Part of a small language model's weights: MLP 1024 tanh GELU, 11.4M parameters.
MLP neurons of a small language model. Each row is named by its layer, matrix (down: output weights) and neuron, and shows model dimensions 128-255. Each number is 128 + 32 x the weight over its row's rms, rounded and kept within 0 to 255. Numbers have three digits each.
Before each neuron's rows, "fires before" lists the tokens most often just after its 100 highest values on Wikipedia text that the model never trained on.

fires before: ",", "0", "4", "5"
L10.down611:125152142125138124084175167145151100117103117142135155151105142104095107122115112110118109160113126124080127095107134184165109158098149125101096117154096202135155155177187137092111149186175093072063144126106100103093135156206077156145128157109092079139175114123147130071046150163122118100097115149149129178082192106090127142117089130152209149179102157119117072082175182172072080121145

fires before: ".", ",", " in", " and", " for", " on"
L10.down495:134136189106147173153145090087141081145158134137104102104092113151122105084118150128178144173152172088103120140136134095108116144088142064172135187125056151134128148154069177137144121125192098131122100128111159115091121175136142163103091157126163136122092132144168104179126162117126211179093187112194183097118160118146046110166102113094164108133084119078106097123138160121131099142103

fires before: "9", "8", "5"
L8.down393:113126155145172094132103056121146155113148090066130161059095143144117076139121125110124133131163154155113080085189123091104133130113120108092164125106113176127136084118185109133164155104182121098067149149185157155102160149130041085073124135144130147115111096141187194102132076128071165202122168101129082120134169108152074191097118081145166083082117122148117081129086155112152104066125

fires before: "1", "2", "9"
L10.down523:123172101109140074150140126150130092108145165114142120112124091127154123175121112126080116081180091124159083163053143127136110066128090090107130080136123163109105176158107111163103092124144111166115130138158159129112179083075089108064082126132089112137136124195156146167120087131085149138074140126133153140137115129121148139138162059184140155140129098062144117095130085104111111175149

fires before: "9", "8"
L10.down511:142099175158104140149182120132134161094120103133140097105155146130149094150128187097026159140126120137093059104097095214175162157125124081124149131112122152181132132080114088167176105097126096098130180142078116100187099095092153037077109113054122124087111149175146151133090170150112142123112119076122137184172164125096112127165133134156136175106123101143126125157125177086163187139142

fires before: "9"
L10.down572:130136108173158096128108188231095080128118103096135167120144144121163145145141139150124095153131125111097084118107131160083160142125152106167176134116085157116091099160109120113168070152136138175161159180091118146149138162095182170150068118148170134126117124145145123178112173132084168124102118117192144134159098088112127138103101114113096148099131067160154088140078156110162133151159

fires before: " |", ".", "–", ","
L3.down81:169113196145159202197107130156175126080088124128108148079121113135146113154171077089112106097110170123076083096166107090085091096167125154068136095164117128128157084083138102151145154145111137163147151137108158162135104153119106093079104060134150162085147134107121106118078132123125132099133097138168187163143082071183142157110140118130095166120063154126138175190107147116085135131159

fires before: "1", "2", "0", "5"
L5.down578:142164155137123093161113066154109108104076179186157125132174118095135105103216082114121126107127093153183095160138156063135125131107118097090111099122145124180128116175123190128088091142097174103154071171172145153106095091127200170075142123146128134208145073119199131135203147129097120149102125146148088142101092172116083126162119105094109168151122101102144161149132065118156113111086

fires before: " ", " F", " Mount"
L7.down622:151148145085149091092160150166135121135164156141163170116095133135194135174148148064126099137119132109110147157071129180153123098080117076095084133106130116199095096155132162090080088082128097144173156118138083138167109138105122162168080176207130140119139111113102091156120134181163131124160126149164139101090156057145129121078114070175109144179128177176107080125125118168111137126098

fires before: " ", " /", "1", ":", "w", "N"
L8.down533:088084142096093099125113123103129116169164201150106165075149154164082125123111161106117151082113118164179131159074137118127153171121159131124112181147068139113062128150179119190176161141100068146177214202129120149120139107151130094148174098116136129204133083144109135137154132147151142111174147203161157093118115091167155140033112118141094153123137143135081108163089124104120177149104

fires before: "===", "==", "=", "-", ")"
L6.down315:146145147142140106126141157173141152158173170110134084175111081058158134134132136133136155118148111096084119150098144205115111120157125126145175163150154129109085101109213105154166126171140082061096169057084133124201082140116184052167130130142091109175100111119177126073091093102128111110077096108152102077079103132128135147175143204125157088110114101124104141108149119117156182184155

fires before: " ", ",", " |", "2", "5"
L7.down812:182090168152116195130111167127133136121096162149093061137104135089060138096090187110110119129098116157109079124145111166167153124117104118093114098091105132216137162089086176133121099132123138075129140145116076156064148127150130115109121138094169134153070122154151168126061117130135121163135156114078118174144099120122137093138086129155132076076156125131143131147071141111148144090129

fires before: "\n", "|", " as", " ", " to"
L3.down808:172153114086145171146126122142179081118156143088122164182109107124132121093161132126132120139109145155177101187104103189137080124139091084108111135149080116183174167139161117154139126076107161137103192163117178154104118134126112106174133143180088166121105167166056132103097177118124098137216112178121092141117102123160122104147176112125128148134122176132153139149160108136131078121110

fires before: "."
L10.down430:095143144118076203047128124136125103119075086122114144173117118106122122113123171092153124076149157107137190165120088138079123109123194101152134122103132128154159128118078149176143058119077132121145062168102115083166126112115167112104130124195152143153166129129226119163112085078113097165134104076154109130143131161181099097143115090121101037089123117153100182183101141163107027138142

fires before: "0", "1", "2", "3", "4", "8"
L8.down204:065100154052121169106079114132139144159082113116052134136207124179171104182174143122131134080087112091142089095164141174146127131124123097084169127086155078171156179125195129117088141106084133077107180118134135148115116100144153157130150133034015121141188161084131153107136139139126106097135104124098090119116136167143072058138140161144177174150083159112149108091107155070150137154076

fires before: "9", "0", "2", " |"
L10.down450:137105137163071158145132092106105157169101092133122117067127126158083117111122109142153133114169137134162183155130142091129124083135166142161134124141132152125136148127100158118170097160130148132102152107129128194102152128113159156112116105132089142101150116072084145129101176116156092108095142087162110137116094121172171128133115170138120165132132091125113045103123183108093128103089

fires before: "1", "2"
L5.down157:071169087064166158177160132160084124125141110083158120115139107121101106120125033082097176097165147107126087138127158063119133124183126070175193120160148126142077116125126172120127167137068126142172115121105077137090162074056163097105209095145078118119107107114190172085130164139124116119072133141191128116125119096171131106137129094161110151179136110135202182137157107172160120185082

fires before: "1", ",", "2", "3", "0", "al"
L10.down941:154100129191144117096136114080085075120121209158171156054117129192148113109226108126142133109139059192087108123082083147143154107123161159133105080108116099148102154137096186099122123158151164111166150131149159185173123111111195142065187127115137138071142104114169070069109159072126111108088137144106095169158109136098122134145101096154160183138138130119129134151115130093108191111141

fires before: " "
L10.down720:141157139192133136127119089142126159133164172112128140175138113113135085096151114144138149123078073149076179123137102145092184137103147154155152176149149102091148089182110040135087126119153131140173143112130109102134109140094155135134121185134172193104186086090204104116122124117094090144140127135120119156090138150093114112069149134186108106177123122173163120149108110164079132147102

fires before: ":", "–", "1"
L10.down851:120166081093154120099080086129109077144174142133072093204146118148078157140075121108149166130093119107145142117110118090173132171133166074136110167163124124126073133138135109132164075140129114109173133147125148120076131135102112127166141101168188129092186118129144067093138119151155145182132103107159099145132179222147122112133106112117124148134147086158105086146143169036092108141146

fires before: "9", "0", "8", ","
L8.down690:135070108100154075100114102132088123096165150131134090076095057175117144172124102147090170133155141120148122096082110102121160108134123097133123161178146133163137095058074067138120158124135135178086128120124147115176126151070112137138044135156076125078154129149144110113134105116087119117113134199144152156103140169098155165054110110183178112142114080195077074110104155098197096133114

fires before: "1", "2", "3", "5", "7"
L6.down716:161214161089072108119136154086131116088134146127142117131177164090192148112065143154071187061153160134100213129195177133135129156102143152142084075131123111133143166155117161130095132101158126139143089138139127164111150150104104111138157130108109112125108118106106117106084079147052140088115166128090146130128112145136124132127044071158199099147119134108120185122144125070093103198111

fires before: "==", "===", "The", "L", "=", "In"
L6.down614:148146131085092115130128097130148110144124133092112082142160155141104114215108092101110061148161125124105089152139132150131100090139092160185124076171172115145157074130187094130150075121173126138135068178152156121179130161092110145193133110170114099133098100142128138183129128103068100173126110177109135177113116184204149122137136091150121138167171123154081070128187126156162107131128

fires before: "1", "2", ","
L5.down423:135149067146113120104142055142126144128046135095068123116107142133094123158138081083128140147150189113136128141126213086146131146085112099121105146172154130130066040150120186139092081079126067097167124134124115153130116145127165162072172125185000126120179125130146117107135162122157116135083135123105145098145112122169093117158115128192137168143146115096117200098179187127199162086090

fires before: " ", "″", ":", "5", " /"
L3.down200:156138102049069117201092029091112098164111163098143105055162178173147110152137063109107152140122113145122142125096125087069116142107136143145156156143169142203146128150170129173170110152103122119179100165158148091149130111110095064163145162121108163148165109148155101105115165131139121157114135138152144150144142102178136121043052124114138119119168095109144145149124135091125128118164

fires before: "2", "1", "9", ",", "4"
L7.down606:089148096200124077148108146098190151106195124095172117083168184130141195064138152119107083145145124133095147143174126130124123114164110091147091125070119149153171068085181123192119099156090166120155138142161089092108190135184138108131141162122176106080099138214123122096113128191096082111097117146086107127109165093083132140085123142139137126071121147113177132141104168077169123124120

fires before: " ", "N", ".", " the", "2"
L5.down434:132088168121152083133126064087179074135142100103094094084174139092085157154092059160124096099150124194152116104183148133079170129147141144126178144100159177155167130074210079093124131099160148174153122127125113200152119112089157089125136086094147111196099082138106062137099110111124087116133129162161159148149126098087120148136136113124092198158096141172190117157106103079100127149148

fires before: "1", "0", "2"
L10.down184:120072165191124179116156143155092088151142129160105081125155179144095056168124114164119128114117137088220089055119163152148180100143169134147112109106094148188103135071121087120094133122084156152131123097150144080082139158135111110124151065119128149230122072072143092146107142111068122123116149114169112148143148140111163110113152146136121147174163092071186155121120120072201130098164

fires before: "2", ":", "s", "."
L10.down626:115152133131127132117149155156159115108153120122051153123129099152099164176125144099181148175123115157161080104129192133182090121151091090107186131131134134172094164081150101127074096098140152132156166167074070112131099144072078181102131120083130076154101142188160145082089151143106138155078140095097178164157128069142123093112144066114146126124163143127124141133096216108119132111217

fires before: " ", " (", ".", "w", " |", "^{"
L5.down432:133138114096100122091096053101152140143153082153129146119150149136131120119137156124081182122130096142111065119128112123142192078110175132069175158139147180124089126170078108171096101112137158122157137170162170134107108122086065104114134133140104192175128118117139114090218093099095151177131104099099179180198157102096071188092095098131165139115151088101127150147072134111111150176132

fires before: " ", "1", ",", " |", "2", "6"
L6.down865:131097162125111190112097114173183123149122187137170111111120108091190135128109078074115081166092154142094127099124083143114089143123145102056168134120119127094195171145206103145215114143106174115120140084083108158084113138162155120138055121133177118095110162148140126086053097137186099118155138180121196114084152113099122164105132143155150067114159121113147109120119105069149132141160

fires before: "1", "0", "2", ",", " |", "7"
L7.down225:091105180162111146116183129140066114117151166136130152071155094127097159089097122079152137177140121163123178156071188072068161165117097079090098175180111152092117157143189134134126117125146061103157144094132107122129115106122176156063141107121128120146156164167146188074106118151113159092146150136134093117096118111111109091125141114082121138197090136113088137153195113169106146160119

fires before: "0", "9", "1", "2"
L8.down552:102083128144145130127138134145119118105128190122120142192117114100092099147158052100157047152104154149100102156184137131185123137135114056115103185132151125155109129132098119136115119099096123119143185068143229122099140133093101175163171126130103121099146086091140070090171140136074181129052086104132120159132108125103134113142136139064123164129122128142114090178138147070094171145192

fires before: "==", "=", "===", "|"
L5.down755:156095121085092133122097075126119113140152160110083097105203140098149181199176139125119194138194105095097102148094118105134133156103120096164108085161175165087113064131157071118189100131206133108110155143177144108173094157112173088100169141170173153124077125120160099099113104109077124173044109108083128164148106105086151203179102141071130097222128084122111099086087115091183094102144

fires before: " that", " the", " to", " a"
L5.down829:164084099129067124206105144129113160156165111109113120122138078132160139065121117156093071147084124159097163110136131091127164134114134115172132084115145138155132159096119114080170107156150155136108084138131146116152117174085179106106119159090100100148106172127091132162137142124166087167111127126154163170144159112135083112067103163149080075062165116130114143139173119142121056177040

fires before: ",", " of", " and", ".", " to", " in"
L10.down153:142144156102187101121116111127124078092143130154133055136185097141170192101142179125135146079121105142126142116124121129116161072154104098110192087201201093185157168131135108100110122073086124151062154165187143144108121195181106091168133109205125193101158095179156106146106123122144104169159115147132120211094091120137091067103131131126108109098111148127149120195142134152106109152111

fires before: " the", " in", " a", " that", " to"
L8.down1:161110105098091096192196169190104135164128085167134092136135113155134124078067113130117099131152114156150135139143163165147136178082099080109106112197080121208138155102124133093109093148122107099116166145145120148126092135140136065093080125129194106114121140189117077098119162037141091102055146098158160142158127120161148157152143167144086134151115112180120143139130106145193099123115

fires before: "3", "2", "4", "0", "1", "5"
L10.down434:153139166123096161094072142072174177109164131127147158155150140154110109131128114117142115144165113109111173131146175156108170149143127124142121116125080130158110152126152062168118123173166132135133063094130125101174099117153133134120120118085029038122164077044080120115126108162179138109187173124082145146109187134170113068153132101190158181147133120133126119116141075098107136095144